Weights of a small GPT-style language model, trained from scratch on English Wikipedia: 9778 steps.
MLP neurons of a small language model. Each row is named by its layer, matrix (down: output weights) and neuron, and shows model dimensions 32-127. Each number is 50 + 15 x the weight over its row's rms, rounded and kept within 0 to 99.
Before each neuron's rows, "fires before" lists the tokens most often just after its 100 highest values on Wikipedia text that the model never trained on.

fires before: " by", " to", ".", " in", " with", " as"
L11.down542:79 65 16 47 53 65 59 06 33 21 46 42 56 53 79 69 67 21 62 50 57 72 55 58 57 60 74 49 52 65 43 18 59 50 59 32 49 57 28 44 61 58 49 52 56 49 29 50 52 35 33 43 62 59 49 54 53 64 27 83 42 48 65 45 72 42 40 40 39 56 52 48 27 60 41 58 59 30 44 50 41 60 44 49 80 62 36 24 43 47 50 54 50 63 57 57

fires before: " |", "|", "\n", "."
L7.down421:26 40 49 77 62 53 11 36 49 51 38 38 46 34 27 56 38 37 61 78 47 63 55 37 62 53 64 49 41 65 38 33 48 57 42 19 39 52 54 31 34 48 36 56 57 25 87 38 18 54 35 50 68 37 47 52 68 53 48 59 60 42 51 49 62 67 62 50 68 61 65 62 50 84 33 29 53 39 63 63 86 29 56 65 54 80 43 59 55 40 31 74 58 34 47 50

fires before: "|", "\n", "-"
L4.down274:28 41 46 58 52 45 50 52 44 54 81 42 59 21 58 40 52 14 61 57 54 57 51 33 10 58 77 71 40 23 28 79 43 61 39 52 65 72 53 41 74 58 71 47 60 41 47 55 53 38 43 50 37 44 64 68 31 39 30 66 67 53 28 58 13 50 69 50 36 61 62 60 63 70 71 43 50 44 24 30 49 18 57 59 47 73 33 60 35 20 57 38 49 48 45 32

fires before: "\n", " ", " %", " Go", " High"
L4.down372:57 49 60 46 69 61 56 36 56 48 50 51 49 61 56 56 29 53 36 61 43 28 60 15 31 39 54 30 51 29 36 49 47 70 38 65 68 62 56 47 41 40 60 54 26 39 67 56 61 64 44 88 35 50 81 25 41 62 77 79 59 27 42 67 26 45 26 30 55 40 24 42 70 59 59 39 61 11 74 36 62 63 67 88 65 63 44 27 62 46 65 39 44 58 33 36

fires before: ",", "4", "5", "7", "1"
L4.down271:69 56 62 60 53 47 29 64 52 20 77 13 29 69 36 69 46 62 19 49 29 51 45 47 49 65 58 60 48 34 50 40 55 69 57 61 57 69 22 44 59 50 33 37 49 51 60 45 38 46 34 56 60 37 47 46 76 54 33 75 54 64 40 40 51 42 51 43 72 43 45 49 70 38 43 52 32 46 43 60 53 45 73 67 47 15 43 29 00 36 43 53 62 59 80 34

fires before: " |", "s", "als", ":", "ed", " z"
L4.down322:51 53 52 30 63 53 47 91 62 41 64 18 32 64 68 06 45 21 77 53 40 78 47 34 41 60 57 43 48 58 39 55 64 40 59 56 51 82 63 41 43 53 45 50 48 58 32 61 55 51 73 44 54 59 39 47 31 50 70 40 43 51 65 56 47 19 70 32 73 21 52 24 53 63 59 54 55 50 49 45 74 65 43 61 38 53 63 35 67 67 49 59 54 41 44 53

fires before: " |", ".", "\n", "–", "°", "6"
L3.down60:56 55 56 64 20 66 61 53 53 57 68 64 41 18 45 61 50 64 46 52 54 55 47 65 51 64 48 74 33 42 46 42 57 44 49 66 56 64 40 43 45 39 56 39 59 63 49 61 53 36 61 40 44 60 66 42 47 36 77 41 34 64 39 56 54 27 52 49 52 24 60 30 47 31 44 42 51 48 72 68 55 48 23 86 61 76 69 48 59 26 61 63 57 63 78 30

fires before: "-", "=", "\n", "G"
L3.down263:47 35 46 44 46 44 43 41 39 72 64 64 83 55 73 29 37 43 50 31 42 46 42 48 20 53 67 42 60 33 60 22 49 48 50 35 49 35 64 60 46 71 38 40 28 33 56 42 42 58 56 51 70 40 64 27 41 45 67 71 41 64 53 27 87 65 49 45 57 64 41 37 40 39 43 61 66 82 36 23 32 55 53 66 67 56 50 58 19 55 46 62 62 67 65 26

fires before: "\n", " The", "or", "oints", " In"
L3.down138:65 45 46 56 53 52 45 57 54 52 66 31 63 39 59 67 57 43 59 30 37 65 29 15 77 46 67 37 58 61 59 56 43 48 49 46 63 47 50 51 58 55 57 55 66 38 69 64 77 39 42 57 29 75 63 46 52 48 17 33 66 61 29 42 29 53 68 55 28 49 54 39 33 64 50 63 91 49 47 52 57 24 72 90 28 30 64 44 51 44 48 57 30 20 43 36

fires before: "|", "-", "\n", "G"
L4.down341:59 48 49 55 76 58 54 61 55 29 47 52 48 58 38 42 45 50 66 71 51 74 48 62 43 34 38 41 30 52 13 65 46 56 47 47 71 76 35 20 35 37 42 70 47 53 68 40 47 54 60 68 71 43 55 57 77 47 59 42 36 55 59 55 13 64 48 46 58 75 59 52 48 57 43 29 19 24 52 44 59 44 85 47 34 60 27 80 21 30 57 67 33 34 45 40

fires before: " |", "%", ")", " m", "6", "5"
L6.down292:56 30 43 54 56 47 64 70 52 55 24 24 54 47 41 45 50 67 42 35 43 47 32 54 54 52 35 33 43 52 38 60 59 73 66 65 58 72 82 39 37 36 73 20 49 36 62 43 24 45 47 32 41 32 49 46 46 47 73 38 48 57 52 47 46 68 76 40 56 12 27 26 33 85 26 63 59 54 45 69 67 53 35 71 61 48 50 34 79 57 77 43 61 76 51 50

fires before: "\n", " ", " 5", " Team"
L10.down131:73 49 53 56 19 63 43 45 42 49 44 43 60 45 86 65 80 56 61 53 38 53 67 19 37 66 58 33 51 61 66 57 26 29 39 67 42 41 53 57 57 58 55 61 41 37 54 22 55 67 70 66 19 49 44 35 51 39 43 50 48 46 55 82 53 45 57 48 55 47 45 34 45 45 61 48 70 30 46 41 79 70 47 55 60 47 64 43 51 56 58 49 49 40 48 27

fires before: " |", ";", " than", "ification"
L3.down20:40 64 53 49 33 43 67 68 68 66 46 34 44 25 45 61 15 49 42 57 26 35 60 49 43 51 37 30 61 41 74 70 47 53 63 62 72 67 56 57 49 67 69 46 60 67 55 59 54 61 48 60 56 52 72 45 08 31 63 34 17 67 36 58 51 41 44 53 44 59 47 29 75 61 88 47 32 50 43 66 48 39 54 60 34 37 62 48 67 47 64 49 65 58 13 77

fires before: "\n", ",", " and", " of", ")"
L12.down367:52 79 77 43 50 65 68 67 55 50 45 82 67 33 40 49 20 52 56 67 61 41 61 63 51 43 66 75 60 51 34 75 55 53 49 30 37 73 54 55 19 47 68 51 42 29 30 36 39 81 38 40 36 58 67 58 63 48 28 37 28 38 57 52 50 46 48 71 46 47 44 60 57 16 49 56 75 69 58 62 47 42 38 45 74 40 54 30 43 72 42 55 48 48 61 47

fires before: ":", " |", " (", " z", " of"
L5.down461:77 44 57 53 86 56 43 43 20 68 39 39 39 58 69 36 57 20 65 53 38 39 29 54 42 45 40 31 60 47 49 79 47 54 49 70 21 54 44 32 50 61 36 52 69 51 60 54 41 55 53 17 40 25 52 41 47 40 56 43 54 69 68 72 93 41 58 52 44 43 76 34 27 73 29 64 68 53 63 53 43 63 43 58 47 70 37 48 47 32 49 54 17 54 46 30

fires before: "|", "|---|---|---|---", "\n"
L4.down64:41 48 35 46 51 61 58 59 59 56 62 35 51 00 40 44 66 61 52 49 46 58 38 55 25 66 49 19 54 32 37 62 41 41 67 50 43 28 45 39 22 22 25 65 43 56 75 36 75 56 37 91 65 66 35 81 74 18 63 59 49 76 57 30 32 42 58 51 39 48 66 55 52 29 38 66 64 24 56 70 75 56 49 42 21 36 61 58 36 65 47 65 49 56 24 54

fires before: ",", ".", " in", ";", " |", " ("
L7.down28:69 65 22 62 48 59 69 55 40 55 33 76 45 36 48 48 59 31 57 38 43 46 54 52 45 83 67 78 30 33 31 72 60 64 57 48 73 05 53 46 56 69 52 45 47 40 37 32 57 48 50 63 44 62 29 37 68 41 36 20 68 45 48 49 46 50 59 46 47 49 61 63 53 49 38 39 32 72 61 55 30 76 25 53 55 52 64 39 31 60 43 29 41 23 42 69

fires before: "|", "\n", " |", " ", "–", "."
L7.down416:60 47 45 66 52 61 70 68 70 58 21 20 42 67 51 38 66 56 46 33 46 63 33 57 51 77 19 76 36 47 52 13 43 51 50 55 40 60 64 56 64 40 29 70 38 39 76 53 34 49 54 89 47 23 44 50 52 24 69 38 32 67 74 36 58 60 46 41 81 69 64 45 21 45 52 39 61 51 44 44 66 42 52 42 50 56 24 41 64 61 28 56 62 48 61 41

fires before: " |", ";", " 4", " Total"
L6.down66:26 42 62 56 85 39 43 45 23 63 21 38 34 34 45 72 48 58 18 68 52 55 47 55 67 48 54 30 59 35 65 45 35 63 67 61 83 52 53 54 31 55 50 17 28 45 55 58 50 78 32 25 68 43 51 71 43 16 50 33 41 54 42 19 51 48 43 38 43 59 85 39 68 64 56 57 40 23 31 47 50 51 64 39 48 63 60 45 90 69 24 54 67 55 50 61

fires before: " |", "als", "s", "ital", " 2"
L5.down238:84 74 54 35 60 41 29 53 36 26 35 56 70 35 60 21 40 39 57 85 69 46 52 28 78 42 27 53 54 61 23 47 66 42 59 39 61 56 41 62 62 48 55 48 49 51 46 30 21 56 56 36 60 53 18 16 60 50 66 50 44 50 61 60 33 21 62 65 41 46 37 39 48 25 33 28 55 44 50 81 42 71 56 67 52 56 51 52 39 44 62 40 62 74 65 54

fires before: "4", "2", "6", "1", "9", "8"
L4.down258:65 69 29 37 68 71 45 51 80 35 61 47 35 54 41 64 51 50 51 46 36 27 34 59 54 66 44 69 28 61 62 35 74 45 47 69 49 53 47 65 28 47 56 82 71 41 63 30 69 56 35 63 72 54 49 47 25 43 61 72 71 37 51 59 59 57 78 36 66 30 46 42 45 57 35 72 24 34 46 56 36 51 28 31 60 52 52 38 30 59 43 40 24 53 35 37

fires before: " to", ".", " by", " in", " with", " for"
L12.down613:64 40 48 81 63 49 54 38 41 58 77 36 40 65 47 42 63 67 49 43 59 69 63 55 50 42 56 71 75 41 78 32 45 52 65 26 00 68 47 26 72 77 58 61 55 50 61 31 62 60 46 59 52 45 58 46 42 58 42 35 32 31 40 77 72 43 48 58 63 45 55 69 65 36 37 69 54 52 29 56 42 71 56 56 60 34 32 26 39 39 60 52 49 62 42 68

fires before: "\n", "er", "s", " |"
L3.down451:45 61 56 76 61 47 78 56 31 65 68 43 46 44 32 47 58 42 46 50 52 82 58 34 47 55 60 66 49 48 95 69 90 57 44 78 32 27 54 39 47 85 48 55 34 15 69 63 67 41 48 08 40 61 44 42 36 47 54 38 81 41 43 45 59 50 46 71 70 58 62 38 24 53 51 57 58 43 77 63 68 49 59 51 72 68 60 45 50 30 31 33 66 21 47 32

fires before: " |", "\n", " 7", " ", " 0"
L6.down330:42 62 26 52 17 55 60 30 56 62 56 39 54 43 26 36 61 30 55 53 68 36 58 40 50 61 65 44 63 60 64 57 66 34 54 47 37 40 53 51 56 57 62 41 60 42 46 52 59 31 57 20 70 23 44 48 70 43 29 51 78 61 23 50 65 49 39 61 69 73 67 77 58 50 56 41 56 50 53 68 62 47 06 30 60 46 95 42 40 23 46 54 35 55 61 70

fires before: "\n"
L11.down609:30 54 27 49 57 34 43 68 39 64 43 61 66 40 59 60 77 55 48 64 24 42 45 61 63 68 54 51 71 25 15 28 69 63 09 36 60 66 58 56 61 49 69 47 31 36 55 50 39 54 19 58 37 57 60 51 58 47 70 35 48 57 44 40 75 60 83 47 29 65 48 40 42 43 77 48 42 15 56 60 54 55 57 35 45 37 14 42 16 56 50 38 52 28 34 56

fires before: "|", "\n"
L11.down582:49 33 68 60 28 36 34 46 44 45 73 47 50 41 36 68 49 40 45 50 27 66 44 67 54 51 55 55 53 62 61 52 51 47 74 31 53 30 49 51 57 45 52 50 21 58 45 63 76 30 65 45 63 28 42 65 52 59 54 62 48 50 80 57 59 52 43 53 85 48 35 35 51 80 50 37 77 48 44 50 33 68 40 61 38 54 61 69 56 27 56 48 52 23 62 39

fires before: " |", "\n", " 0", " 2", " 1", ";"
L3.down575:48 33 26 48 79 66 51 40 65 62 48 43 31 64 62 58 70 20 51 72 53 48 46 28 35 61 55 40 34 34 67 52 48 71 39 57 96 56 57 48 64 74 35 67 72 38 66 54 58 51 34 35 34 51 63 48 14 64 42 46 31 60 36 76 35 67 37 65 10 39 42 49 49 60 80 51 68 52 50 59 39 64 59 69 38 33 50 34 85 45 30 31 67 69 41 58

fires before: "\n", "|", "|---|", " |"
L5.down403:61 70 77 62 34 52 59 73 49 81 68 31 56 34 43 53 51 47 66 41 54 36 43 62 45 46 85 60 45 32 57 64 38 31 36 51 00 31 60 67 68 61 34 71 31 47 74 43 62 47 58 47 39 35 12 32 50 33 84 59 46 60 52 43 20 60 60 55 54 37 38 52 42 42 45 35 43 56 73 64 57 58 64 49 40 82 42 66 41 35 34 38 51 63 56 48

fires before: "\n", "-", "===", " are", " is"
L11.down477:54 36 38 99 57 57 37 72 44 34 53 66 57 38 57 56 67 57 56 49 48 28 42 63 67 88 45 30 39 59 66 57 40 41 77 13 30 42 55 71 50 51 37 48 37 50 54 47 68 52 21 80 45 43 35 68 82 59 61 42 64 55 59 61 36 54 20 35 47 47 51 35 60 57 34 41 50 58 72 37 63 57 30 41 49 30 40 44 36 45 17 58 26 44 44 56

fires before: "|", "\n", "-", "|---|---|---|---", ","
L5.down81:52 59 73 66 68 26 47 72 31 58 33 46 70 39 37 24 44 45 33 59 32 57 40 67 66 44 54 44 42 42 20 52 62 27 48 42 40 36 43 51 56 63 37 62 28 66 85 32 32 63 72 48 69 63 68 48 41 60 50 44 67 54 58 28 34 74 53 37 63 62 77 47 28 54 55 50 41 25 69 44 47 37 76 58 71 69 40 68 26 61 55 61 51 52 58 47

fires before: " by", ".", " to", " in", " on", ","
L9.down415:73 53 39 71 66 39 39 79 29 50 51 54 68 58 51 41 63 49 42 44 66 56 46 60 30 36 67 29 62 61 18 60 61 46 60 46 54 60 48 44 59 60 71 57 39 24 44 32 45 41 40 62 55 72 55 39 38 61 34 30 55 21 57 49 50 70 50 48 53 50 69 56 48 46 61 45 51 53 23 60 40 63 63 78 86 53 34 45 20 48 53 31 39 68 34 49

fires before: "\n", "-", "|", "p", "t"
L4.down393:46 43 43 58 53 49 68 64 30 36 44 52 69 52 62 68 50 37 41 59 41 60 56 58 42 65 49 32 30 61 45 42 59 55 39 34 54 83 46 29 13 48 40 81 17 44 78 44 50 18 53 76 61 60 60 56 50 54 73 38 59 47 52 44 24 54 57 57 68 66 46 63 18 47 38 30 35 24 60 54 76 77 76 56 34 40 31 89 54 33 46 94 62 43 44 45

fires before: "|", "\n"
L3.down42:64 31 30 75 59 56 37 73 46 57 50 35 80 16 45 51 61 55 59 55 50 55 56 49 62 68 32 19 24 58 53 55 63 35 66 74 62 41 57 48 33 32 50 65 60 47 72 45 63 75 30 34 43 69 35 86 69 53 69 35 42 52 46 11 47 53 49 56 30 55 54 29 31 32 47 35 60 41 56 83 69 51 40 42 57 26 40 59 50 53 48 61 56 40 50 36

fires before: "\n", "The", "In", "==="
L12.down158:70 49 47 78 55 28 28 20 53 59 23 37 57 63 53 39 54 63 40 35 58 60 27 56 51 44 18 33 40 24 99 49 33 25 51 53 36 49 46 77 55 52 23 60 46 31 41 68 73 71 43 57 35 51 46 67 48 43 56 43 52 59 63 58 36 58 29 49 28 50 62 38 53 35 47 56 34 47 64 37 26 48 47 55 52 31 53 72 28 42 54 62 42 30 66 84

fires before: "-", "|", "\n", " Al"
L4.down342:27 55 37 41 65 36 68 81 45 63 61 64 35 66 85 17 47 48 71 54 43 42 74 43 53 66 57 49 63 32 55 62 58 63 51 46 41 48 59 24 24 48 35 36 33 09 37 56 62 42 28 56 59 38 50 80 69 40 61 37 44 53 43 27 31 69 57 16 59 20 51 21 43 64 20 58 59 51 36 44 45 43 29 92 49 42 73 57 41 57 50 42 47 62 56 47

fires before: " |", "\n"
L5.down342:52 48 47 44 45 68 51 56 40 34 53 36 48 55 52 55 24 66 33 42 69 34 64 58 72 53 43 46 60 40 89 43 46 67 67 56 56 57 36 47 55 45 44 65 46 60 56 51 83 54 48 67 51 61 35 49 72 35 20 35 75 29 17 55 61 37 66 44 40 84 47 63 48 62 69 53 50 15 43 32 61 47 51 86 67 35 48 56 44 57 30 75 47 68 55 55

fires before: "|", "|---|---|---|---", "-", "\n", " is", " was"
L5.down396:42 42 30 57 73 50 60 57 62 33 36 55 49 44 55 49 59 51 47 71 26 40 49 74 51 62 48 10 24 50 52 57 52 52 55 54 73 66 33 10 45 24 26 79 45 35 88 47 72 62 42 65 72 61 30 53 65 37 43 27 49 81 66 34 31 72 37 46 50 51 61 76 44 58 48 32 41 21 58 53 84 47 79 49 17 28 56 71 45 30 50 52 42 36 22 34

fires before: "|", "\n", "|---|---|---|---", ".", "-"
L7.down10:39 45 45 65 78 22 58 68 63 71 53 77 59 38 27 36 43 60 44 75 44 54 38 64 49 32 57 60 58 33 38 77 52 43 52 57 46 54 57 52 37 44 48 56 40 53 58 28 63 68 14 81 66 50 87 48 51 50 57 27 54 52 51 52 24 61 57 28 64 41 42 70 26 74 48 51 45 51 47 57 36 50 45 68 62 43 41 77 12 74 57 69 54 45 40 57

fires before: "\n", " |"
L10.down23:69 60 48 55 44 65 64 64 31 64 40 34 60 88 68 51 40 35 30 64 48 24 32 47 71 52 46 50 47 36 40 47 47 64 32 46 21 18 59 49 60 48 57 60 41 31 36 74 29 85 46 50 36 32 53 43 48 11 67 52 45 62 61 37 56 69 61 47 69 76 37 65 52 56 50 49 71 43 42 30 60 27 42 38 60 67 45 17 69 30 28 63 41 56 46 55

fires before: "\n", " ", " 1"
L3.down582:43 57 48 40 19 67 38 58 47 63 72 69 26 38 61 76 43 66 55 37 63 43 70 47 71 66 61 47 72 37 55 26 56 36 41 33 26 49 68 60 45 56 33 63 71 62 49 46 75 31 22 45 26 56 36 30 64 42 43 32 60 30 42 60 65 33 49 57 23 46 58 43 35 33 27 68 83 59 35 51 72 61 13 38 57 36 56 42 54 66 44 54 44 59 40 43

fires before: "\n", " The", " He", "1", " As"
L3.down16:38 40 51 42 53 67 37 60 46 62 23 47 66 63 32 54 69 61 64 67 61 40 55 50 35 59 46 58 49 61 57 24 64 40 51 59 48 62 78 73 65 67 27 40 34 31 50 44 32 64 37 82 73 22 67 39 57 35 69 33 51 45 44 58 34 56 48 47 73 48 48 39 58 60 53 70 73 47 34 42 51 50 65 42 53 58 22 55 39 39 77 49 46 40 28 77

fires before: "\n"
L3.down589:47 65 25 43 48 39 72 56 42 37 44 70 61 39 56 67 30 35 42 62 52 89 66 48 63 52 52 67 68 41 38 33 59 72 48 14 42 29 43 45 73 25 56 34 35 34 62 47 50 53 64 33 47 41 57 42 34 76 42 36 50 71 42 46 41 60 47 31 29 52 49 55 58 62 31 58 46 35 39 62 56 60 24 42 40 56 51 40 52 58 63 49 83 22 44 34

fires before: " |", ";", "T", "L", "V"
L3.down142:40 74 47 38 56 41 59 36 60 47 32 28 38 49 52 77 31 52 39 49 60 36 41 62 49 61 53 42 37 42 09 30 32 59 49 49 29 17 48 77 46 64 57 64 65 70 57 77 56 59 67 40 58 27 69 29 36 37 69 43 71 39 25 55 56 45 26 61 68 36 62 40 66 61 67 46 60 78 67 48 54 67 65 66 49 59 69 48 42 34 60 32 61 37 59 75

fires before: " |", ":", "\n", " (", " –", "."
L5.down416:44 56 63 56 64 48 42 60 49 34 47 49 54 58 44 75 62 14 47 76 41 42 44 34 43 52 61 51 47 51 37 09 47 52 61 45 50 65 32 10 73 24 63 73 41 53 58 53 40 64 45 62 73 49 84 72 70 59 25 58 39 63 33 29 32 54 30 54 55 57 49 87 50 50 59 53 55 17 25 47 67 45 48 12 30 68 74 50 78 56 45 53 43 41 48 45

fires before: "\n", " ", " |", " 1", " 3", ";"
L4.down595:49 45 54 69 26 51 43 35 34 49 53 55 53 35 60 73 38 62 41 29 57 44 70 47 61 73 29 51 48 32 70 24 43 68 56 38 51 57 53 62 42 71 30 41 43 48 49 34 67 22 52 26 57 60 35 57 62 52 50 56 53 32 30 73 48 20 54 51 55 51 65 40 61 34 28 81 60 50 61 57 67 79 21 55 70 68 69 42 59 78 30 68 32 57 52 38

fires before: " |", ",", ";", "c", " –", "."
L6.down418:62 40 59 43 60 59 33 71 43 33 61 48 61 55 44 49 57 35 50 68 67 46 44 64 60 59 42 61 65 41 65 19 58 47 49 53 59 53 49 00 47 34 56 38 53 17 51 46 55 42 35 57 66 32 31 67 51 25 31 58 33 42 31 28 38 69 45 70 86 77 50 55 47 53 76 40 52 29 68 56 64 35 33 54 53 60 56 47 49 16 32 53 63 51 62 53

fires before: " |", ".", ")", "3", " m", ":"
L3.down470:58 40 37 38 76 56 48 47 56 57 38 48 59 69 58 28 45 39 63 33 36 48 40 58 52 60 39 42 56 60 68 28 45 55 25 63 60 60 39 52 49 39 41 67 56 36 62 43 38 53 27 82 69 18 23 64 57 33 50 60 19 45 37 65 61 62 50 19 32 51 63 17 46 38 25 52 44 72 34 51 42 60 50 64 35 46 65 64 39 37 73 52 09 31 49 38

fires before: "\n", "|"
L11.down57:69 62 35 44 54 75 25 67 50 51 52 54 59 80 53 38 72 61 25 42 42 25 43 36 54 77 35 50 52 54 40 57 56 37 36 59 47 80 56 44 50 93 54 54 34 43 37 75 41 63 54 47 75 52 68 48 43 48 43 56 27 52 54 68 41 41 38 34 49 66 35 39 08 67 74 36 55 36 68 67 55 48 39 61 66 49 31 73 37 38 61 64 44 54 49 48

fires before: " |", "\n", " 0", " 2", " 1"
L7.down23:54 55 58 69 63 30 50 84 49 56 52 00 48 69 43 43 40 57 38 47 69 35 29 75 53 41 46 67 64 42 69 50 49 53 59 80 62 67 41 60 70 34 42 26 48 41 52 65 54 60 39 58 29 43 41 68 63 32 46 51 51 44 48 45 31 55 76 26 40 57 59 53 33 51 29 43 56 46 52 30 49 56 47 54 79 45 21 59 79 30 23 91 64 53 47 55

fires before: ".", ",", " in", " from", " and"
L12.down238:42 83 64 53 68 48 60 43 44 71 69 64 56 52 48 45 64 42 55 36 62 64 68 48 44 48 45 36 59 56 52 37 56 46 33 42 41 85 66 49 62 74 63 33 43 37 58 17 56 57 14 36 35 37 57 36 36 44 26 46 32 51 35 63 56 62 64 75 19 46 66 56 33 33 63 58 81 50 29 53 46 64 31 50 67 34 45 44 47 77 28 57 35 41 55 59

fires before: " |", "==", "===", "|", " ("
L5.down417:43 50 51 43 20 68 34 54 61 60 62 25 38 61 57 54 43 49 53 48 53 57 44 33 47 41 44 59 45 36 37 56 34 59 38 77 86 51 63 44 67 70 62 45 65 30 23 51 72 77 29 56 34 52 49 53 51 41 30 38 57 73 60 82 56 27 60 73 38 62 59 39 41 64 53 37 64 84 45 58 39 39 32 66 83 67 41 46 38 45 60 39 26 63 55 57

fires before: "\n", " The", " He"
L3.down314:64 69 47 79 83 75 27 68 39 53 52 37 73 50 52 39 44 49 71 70 55 31 50 61 50 70 53 35 43 69 54 48 48 37 31 63 23 78 80 73 70 40 33 50 44 53 60 29 30 68 38 72 41 65 44 51 50 62 58 36 40 69 54 32 39 74 50 55 21 75 66 28 52 58 35 38 43 23 70 46 50 28 69 43 56 75 40 66 38 56 56 52 23 35 49 64

fires before: "-", "|", "\n", "ology", "ical"
L3.down578:29 36 50 35 73 48 55 63 51 56 43 47 64 59 54 39 45 36 69 80 54 43 62 56 37 41 49 50 65 51 65 45 70 45 49 60 33 45 66 29 42 53 31 32 27 51 46 66 51 37 44 53 63 59 44 69 55 52 57 16 73 67 39 40 40 69 39 29 46 55 65 23 37 70 28 55 39 69 35 60 39 34 59 68 60 41 65 87 62 50 33 57 40 75 34 70

fires before: "\n", " The", " In", "-"
L7.down354:49 28 44 67 54 31 64 54 50 56 34 21 52 67 69 43 27 21 36 42 14 56 44 35 34 45 50 66 56 62 73 66 47 69 48 48 46 63 66 53 37 61 33 63 42 61 33 25 46 68 43 81 39 40 52 70 73 37 67 37 52 58 68 72 41 62 59 32 40 31 44 38 46 45 51 43 54 44 63 47 89 38 43 64 74 27 38 61 11 63 58 72 44 52 51 57

fires before: "|---|---|---|---", "|", "|---|---|", "-", "\n"
L9.down447:30 43 64 16 41 71 27 34 48 42 58 66 66 76 53 60 54 49 41 55 22 52 51 39 41 31 29 31 61 69 39 46 58 32 56 54 33 62 72 30 60 67 36 61 26 37 41 42 55 48 59 58 49 40 62 38 50 50 29 66 62 60 42 54 65 71 57 89 37 46 49 54 33 53 74 47 59 26 48 62 45 41 61 24 69 62 28 73 34 43 43 55 33 33 68 32

fires before: "\n", "-", "The", "===", "In", "A"
L11.down599:62 52 41 56 58 32 31 25 41 63 32 51 66 52 66 30 50 57 68 67 65 51 55 60 32 52 63 45 54 31 99 33 59 42 84 67 49 41 40 28 63 44 46 74 59 38 28 54 57 71 36 78 62 41 48 56 94 39 43 55 42 49 59 44 55 54 35 19 51 35 57 32 57 40 26 57 52 47 64 30 32 51 43 56 71 54 27 48 38 50 50 60 49 44 52 68

fires before: "7", "1", "3", "8", "4", "2"
L3.down452:49 58 30 43 60 73 45 50 51 32 73 00 66 41 34 31 49 35 58 74 27 53 22 51 59 54 48 77 49 19 40 55 43 44 77 47 67 29 32 33 60 56 44 47 62 36 38 52 38 68 47 50 51 49 64 54 59 69 50 48 44 47 66 41 52 98 39 62 26 52 40 42 07 46 64 30 40 45 26 62 57 70 31 74 46 54 60 48 45 41 58 44 63 30 54 43

fires before: "\n", " |", "|---|", "|---|---|---|---", ":"
L6.down557:55 65 33 54 54 36 39 30 76 66 25 51 58 34 43 52 69 65 53 62 42 32 45 55 43 46 65 58 29 39 24 68 37 61 44 64 29 54 52 49 60 59 47 64 43 40 43 51 43 90 30 91 79 41 63 48 57 35 57 55 33 67 32 60 40 46 66 68 34 57 38 35 51 53 67 19 67 60 30 53 84 38 71 36 43 62 50 60 42 27 35 45 74 45 73 44

fires before: " |", "%", " (", ".", "3"
L6.down375:84 58 46 51 46 39 55 52 43 39 44 25 41 47 51 25 57 39 43 63 49 24 42 53 40 45 55 44 58 41 84 47 56 44 35 40 70 56 34 67 30 45 47 57 46 50 67 35 42 32 63 26 79 30 30 62 29 72 63 47 55 52 48 37 47 66 55 52 53 43 35 42 44 57 27 53 59 79 35 64 34 15 38 73 78 52 75 31 37 43 48 38 67 34 29 73